Weights of a small GPT-style language model, trained from scratch on English Wikipedia.
Size: 6 heads of 96 (1 for keys and values), MLP 1536 GELU, vocabulary 8192, 33.7M parameters.
Architecture: rotary positions, attention and MLP in parallel.
Training: a variant of Muon for these matrices, 598M tokens, 4565 steps.
MLP neurons of a small language model. Each row is named by its layer, matrix (up: input weights; down: output weights) and neuron, and shows model dimensions 64-319. Each number is 500 + 50 x the weight over its row's rms, rounded and kept within 0 to 999. Numbers have three digits each.
Before each neuron's rows, "fires on" lists the tokens most often at its 100 highest values on Wikipedia text that the model never trained on.

fires on: " This", "ama", " within", " ="
L2.up977:485486520591429469509501449463514371536498530467535436469449497466549595463437485512443486488545435559571517527483582569520497476486469460446534524395539533360515507528430552596518425560584512582498550601486440542447531478534479475585500485522506466474512422551476451648507446421471490526494500565429565485489478461567432487515572389566571492589535504553510434502380506417464523534441538435465593515576518496567467397511485520496420598570503505494451492494502455469551442570550538566585414413566518517521516557503510556523535531517492518541473448514545443493607451558504495429507451505572452484504359428496494527504410487467557453486527577489465508461457488471556478473495490490466465449456426507521385437492502513554494546488424527460507523514442507547496520513441494
L2.down977:454559452550531475577497516520408536441473506501426491552511533501454463504540529550605521485462595500448480402600399472483513492496478564514502533552458522638573491440540439513615532501421455359456405463585586554536505467499510510397522501505526556455502548429575544334494451483515587488475479541534506570524509583484487522457448568467472568438509537415460563504532485617565479454487477510523477544430465477517555543438561475488466483447488538558509507524450477495483578449443409486428540503424541557595446374456526468455475398474479453496439540487438528417442554556491469501461520451437538555450570603545517498512504565478563599599477464498475489583504532528468587483459535536480528600498546550507608480529523580499507458438556507510500462429461477512519490512485558

fires on: " She", " car", " Gas", " still", " Light"
L2.up458:463558527509476502468358481522542481425462595414521501415494508481523540539540607586546631504558539491398504470510460492454545450402480503463591434529503539465572482523568568506521564438500548470452476508581514504563495486481539579472480414483527540555465505505545514499535619563517473465515499539422507410528522547566507518580420403540525456574408481448484474421521542506532570505574568428440472477426527542438452553537426537412475493567474442539426452495517484474487448489548490460525518474482491496470501522571421503548486485550579573500511492574623560473464510465437451522405510500436521493426498482533502445472513475511409475558548507509423423486544528457492498472550632478511465420454523509410557491480519537481304548517543411533537536524461422501560441430457505
L2.down458:509367496494443471568596539452411580594541412509449547514470509454502408484453528492472416534482503526541550563434468501479576555537510494443361603310468537562398431598580472434418456580421523442552534515492485527449548478545454477513495506454555442495483519503545484449487460528500556591534597474517470494509447554432500443486582533424420520491556544579473482459479554581476397532502450494552486503501509445487480447396550544464489443472613537556476593525489507499454488467483545464452435487482533507524472547457539521515534525444450523529576503496422431643522532512460525557479449523522553495504497460501604557436523477507463473490416436529658569593474462457470408546476440496549481514473454464560559467554523489463555482495527504477510567446518505514469458518463562

fires on: ",", "—", " (", " —"
L14.up566:509569535522542514453533455593452499551419476486444537477501475475441561496513547472487542517469592483483563467454472499492538506517537440461484524434484436519514586503436469444414492494547497549505418496425561527469459572523495478516457481506448560373467409549501504571549551410497501543582521459468494527446577493472488502435495512494477531507454487505546548538405615586526473553540485566440518539484500466538503446526407476526543614575494536416617501407483514587522645478565542518501406455443517564537479485501627560457506460473455491511514587446472463538520553541539507410561506511491434529489487539479471497490503605494420527450516558448588556457628524537536512449506462509494514441520565485432457511553453451542460463413545487563446503523420498450537562514479456
L14.down566:522514488475501513519536522486587454478511527519524398521457514466428537440542508523393518509464451508440509594515458486498510532467537543485533534508484597494544526480519532508524579540546532479492570436504604547449471477501574551485513577476557463507525485503541540561510514491507420413536504450360339496494418540414594476531518435545482536458474504487537500479416704549485430467422504567552530462520461500494439453500475510540512541505520493489460430508509503480452411553606514546519485489481451460423550461445494507439507440589533502613515494505468442537431525520474495481414382519571495473404492510499496548562472566561465508497516487511459485605567407509474487547610463420493552461508586601440515491539478474524525527451544554478537582440526447462525467579504483

fires on: ","
L14.up204:544395582488490494441416560491543424492559474470604522556604533497443504485548501491493558446535455583563558475429517489542533516428570474448507492485480543518506514469476476447496516555537544507385558448529586601559484494518554499475533527495403497427490490500516488497448458574449467477603479522499482493448481397545443457506552546525594477567546510486479480575425471505463505510518469450506480509481535564556510498536463467524584511463462547484566556531518494604514513565530436571548515511476522511426459470464525489533536438454556537542578514560447433473563511619543526626535585524532493534448494562423464583462393468407544457470575550447580474620492548617591464572562484376468452539529535516520472482539526451570512512418505449514518542469447483550461594516484497
L14.down204:587471515392508465427454469467503471460472477468420544488561398495483488504366509481458565538530542525424502516442549531555575488487436488549522483541540632531509485483497446503436591462585568486603537534442573451405537571498595575494516450571538485580570473510562419577502490481561499571560432541442490528459456531453611500517463516451518463517516482456493453595539461537446461478460566501410449486570541499372495474496453514544498537559481429533444487447470442459570479546534526537524495498439524508519435450499563523434547500526569608486321457496582534472489467413565542487469505499547529509555523470514513401584494516501411389504500422553479523413563482448467492562570496520475568488569516490415469469521543479523500434542464489597578542433527493452553437546556516

fires on: " Chevrolet", "bury", " Maryland", " Pittsburgh", " Richmond", " seed"
L2.up1512:475537525560470515478417463634459549495587515467529449479550482447615511459431531551561491528427505558479513529475444438473446552525496541601470494469530462494449504488522501379541523434585459576543540521537545636485589482497541536523519486509515485481543532506438496499506395502523501430586486526537447507506506530435562495497553497518513404466498525494414478485457396448446482593366485484408525453526490487420498548484422544453364501462497473462464433415541424488472426548519451551471589516461502519539498603606450526584500481505503550500456506520498411537496512408425487364434561525497489558547504441520518613487461505552540455483481498512426510477541483478548584422511481442471482583445475537526491500463590525465555512538480450498499543459485442512404509550545553
L2.down1512:496485496513444442481545551441456542577468536437438527521488547465431541553473466406426450370639446487505463488407535490485513488474543405453535525524489478478451482497532499551591403554411450464478464485481434424524462469489499511467582520529524489532531480519581596462580474472462568486522523474496594459508508511464515578487464470488501550523487527506647560452532573539512492435674498386599495404546529482500474365452582540483550591530433440544527591562491510487485560510475506412425520469568530497477486420423530477404574526486467521511477532526481480510501483581552523493573556546481480484542531483467477475429468511466465554414496476499536628445580506486460487480466575506517488535490459490436536578503510500557570508505519557486417481468533512531602507499429460

fires on: " Kn", " just", " even", " given", " prof", "Q"
L2.up276:474426496568525351471477492489462554491468497573441561486461640396515551425538485473487489560421527561544544398544506536493474526546493468531509527507497446497569540474508505518464458453460481548504522471526505509397433486449538526453533479514575506544532391486480416503508420457539550498537569581493465506432523520474518475499487609476442526476451557479527506499456551459535534483579545545573423538563486514459424408475514474487519465630571465422556496526486536486545573430499508574423499485532562509538558470478522469579546547478545471530581528496413505556579572467509486451463496454507516562413502468451482562504475446606496578465554513452485549473503496485459526572419418469453434445495587441451563527491486491315469530588526491325600430576547521454507584481387532
L2.down276:467562443507487532579411500461543483540413445541429510642445486555508520613490568445605470517433447547538467476462457535458536521501543520468456488441426486398492508434534538442509552525538544518529542445541481454563481545518475494500553479463402493435436469437490542502493455557458522470450433428474565488497552516564534616519468484487538538551456461514527592536457476445559419404423458473541546483460582592502532472582520453527462569538400505541502478547609532490539517524391545412537517501421510558496468530539494475451483526522496535511504443537548471550459499584468484521527498474469527428592509531541466535504473532469515470454506452413454482532460553572564540488444503578482484534554550550352488433505470489598521513439415503566545529493478534469515569457475490

fires on: "ze", " Pakistan", "6", " Communist", " CP", " Polish"
L2.up510:524453581565503499517548467529496513466492512437561464530539548553447500474499544541477421566561633404447466535482417556450463514439527460508483484589535470446523515539501433514486509420554515480475485487579632534511448496507448530538495444481484511534475538470472524473542507511474523439433517467565523519431561511485420496468583490505477537559414516464551561527589442536577493577495553459476514495544513539446451591407507524570442575534536574471371523457396550472558493522482533527552442596430513507509630573514504529474556507481520428485453502572522594576528469488558559556433514454498535501617537509531556481522472505529476547541480506459530562430450575526434512525498475530489469480595482535500457387504430536473609437562595486467514543373488485579530522565465466
L2.down510:521576507491475485505463596497550452504510494499490551511543505443515450491476394529539569544452443505552486521479579382508557519585560570441463432481524474533475579483515544493484603495576486507464538536469432507515531548494502505429546524626441524496584496624493532539484516522500459582577535554444575577536463444528468510501493529459503413468545444402487450457606450503456431500467432515472437452420606499492482430590605528466425364419511453547571493482576525553471492496593548508493553403490521485514420554498501441479556549497487599550548485512589548426457559525566456470580465511528470546381555432481442528506515561503524487488496526486486534569614445452602448493530501458547474522486471474507556542452509514422530529382488503502507492497541523413417528478518426

fires on: "G", " Title", " Office", " blue", " politician"
L2.up381:503465562464512590529444479457522546519554479597531510487518499482477512528464572506422581486470504558527444424499487504486424418553471512542561477453546431527420376554549583479552577547526503491517568456497520381520532467534501625507498482477513437517502486516501430449541475362607503537438513525506485515454534536470392487442456457490477563486495413519501504506544489528445510458585582548561505522489469428430450483490507579513431451411463437466460484479469484487464510451461459474537497401578598568484566512497488394526526438517459416464478455541496468489474508508428654506544465558570439657511541489523495495442436504590418427572449581531506433586562499423510589489495572407476588569421503467433509485468445557560492427501507608470528515449502575418507413530560489
L2.down381:509623445653516452495535515572471483500477536560577466471435487477421525540584482535435443491395530546429427507511502511523460485519527552537458366491453581530467592494532475548403451495505565495516394528441450506458573516415468423548497549438538474467512500535460522458527470484520496459511534411444497523501508546491458524500600479549518511560423451474416405400478449472502503589438512473528433512544582572511518617565483403473510548479512524596558470444502593369478407510497544450473498537521572486543536471551583491512415492546446455510571541437463517487536540530480495551461520478563519462516488468553502488537525455526567497517635506501471502499447476446417544487442465402588537396559479566540453422477550489456413497411438482628479423567477452563555471531441416

fires on: ":", "°", "'", " Time"
L11.up1192:445595504528452545564539527579464474410554464495555553545433537466458537459459500422558440441611509377429401466527472467522499558486579475584479432523546441509577479534511495517585582480474579514497437452536535562419592507455505553537510515608407456445498602435521457434482413506580512437432434562502508467448618464497509524500514427547514562469533486485412574509530550557427525515504530449505547505432588515530438510449473501582449434544482583412474556463490472552467481491602494622526533485498460488550391464430520488526439516538519516518441524447562506604555426573491480484457487562442534432425615480445475471472475557575502445490529561625516504510442519380580533536440460489515569422538499474494534541442517567535453569527516584547488578461586496430537551497433533
L11.down1192:544508500470482524465499631468604441510501436464423506550499423482404510569508449493493531496454539504483558493495471519575462487505509503529438592410497452432498543497452445449443560482452530500539510487506456552503497428541537419492485460504440503428446490530434575543522571502516546638395475487426472552542456491596473542587431511483586461494496405426607505467397460501542504572491482513490484473488518510576505466506477600512508433483430429475451522509496544534597508457497497464579445559476541479465441632469477477467499445559464392512565471431584576409585432443410424465526571454504442562532456566482499466507517662465464541572509470494454438375505469577508452466517497460475592480519525464452478454473470449481542460518514541513478470493508573502565515548474564

fires on: " Pan", " Men", "I", " Fel", " Pu", " Chan"
L2.up90:618461558503471399493560564512594452538583454507461429461539522463502542539387506522397521415469435615491440502477451486562477574513474619421444479429551476557520444514482436514471446429473474496548500470459445557519580468493527511472463601468450409490464421430513540522410517471459482540560511437536479476495419554522482386496477472527481493373510497554529526495532516486501593558490547514476491464433555563606540473459590497496490519436540419594481463525503513430477495499433424417480463501509542522634533452545436491476507568540506559535487421464475548511482479508513533562473527501483430542485500453488518527531488574487497461508499576422499556528547500481473447487565552531460620546521457584382526488574610424558576503457470503545453536525519458524524568550469470
L2.down90:414487456585437571539515447527472498485496499575554623525509574577430464466513468493508473438418504499530462470410636563456418409504519501542525480474534504495467449495531534472456514492489477504509474486551545468425536523612424536498591601550533485509543536564588502550428480510521526485494478557576499549587519461373539569521413434444520483528578538539423569526561427553580652395514435529528481500525582511476484516556477485501459465482585521544464478380532529552469507464447476545489454490541484546493493534600532583510424413459455478477443483518539510539503590470545406438465505432494431494479459579491546503498502436429509548481508460455521530601524477531439516579525550574488489522545410492463369484593513522449533518562518532578506514454505440494527486513479568

fires on: " not", "sen", " events", "stan", " even", " bel"
L2.up900:559487509473543455488516534527385548593488502536420567552460452570487475476530518563455542528439558474632509449525546434564482491605492460461436519603463477512579572468548475499486401529469639500442467537516487520546541598452602484502582493445503465511484502502561529466553395454572526559442501434465593522547507405497428498521545479400486514414600492473512454527480478516502441449526437456461411518579479519501519466498412539486482520529609416409491404491453535535470498432533524475483486461484559520504491482482516560499497412527523468534501528524524521501488499487624470452428541466453573521523591560515489452535506517509505476525492488557519539507449416469349458533584479423475513479550479501588549556550505456521572542546460503502492511574559423491499554552511607
L2.down900:540502516527552548553529457430457482528498447516521555446549525503640499489465516452482498500521453607434505593444502527484561455566455604405521530540412581581646501491463445387534472490574499546491452556437441424457487334496425489423522511553511535500548548512422402553492566529454564499495466534462472474475520503540581547534526516532485451489521549397502494537536433481408523484429451551510571435487539470556585572566581500471547490460406526497519451442486476514525543586471555579465531504453449510372519394467570505489494526570605454444502561481435529497538472453482550597517455503478426452437474505535425528568546547435445563465489434509552432477520530525583434570472470538469506525427593538520455440418542542477467506439436534511502515511585574467486484457511426

fires on: " to", " not", " would", "I"
L11.up1329:541484543569510489511536538515424541381540482550547462415525531433497464484511501590493419470604458524452423542425547491553495519503400521547497497492488500454487466481553509511493526575398527475558465481506466494465405523550575526533536545407489475532508526521498562476497500491498429570553561429521445536526423454591591481548408581495479436539561531539445479542427536500456465475590434458481461474419456514527441459448543465546595466518427457522521579432441419498544367501508566475483559394476575457462538481409504555484540508509531414587516488463537456582498532465494513480550529538513449425517461427614486596502416548453484413488518504536552484444484354460550449585444438508476499398529550516472511520482535429447411533480419464507498425483502542524555522454533553
L11.down1329:555526444542542466525525542563466604607405488489515468551438519562476595420434552539452490430442565469516568576449431540507532511524561512523432538418514448452449403539544532488566454537425554515501554580526520497494506452421538446500476510517521527493553591586555482456432564442547505393481574534508507479503547461461488523538595517499475537366534529525558472559457518438522512541502511560554510530538545493459519420562506498486591516479482548567522532537456568461528524580545430393429518490506479451592486468499458478550499521468539580410573507507537600480482439516494466438486507464546495476572546516487547538604511524449445517529564493447532473552558522551460571513423508461548459499532527599494515502317547473533615428498455590505506600519506613444447547488434493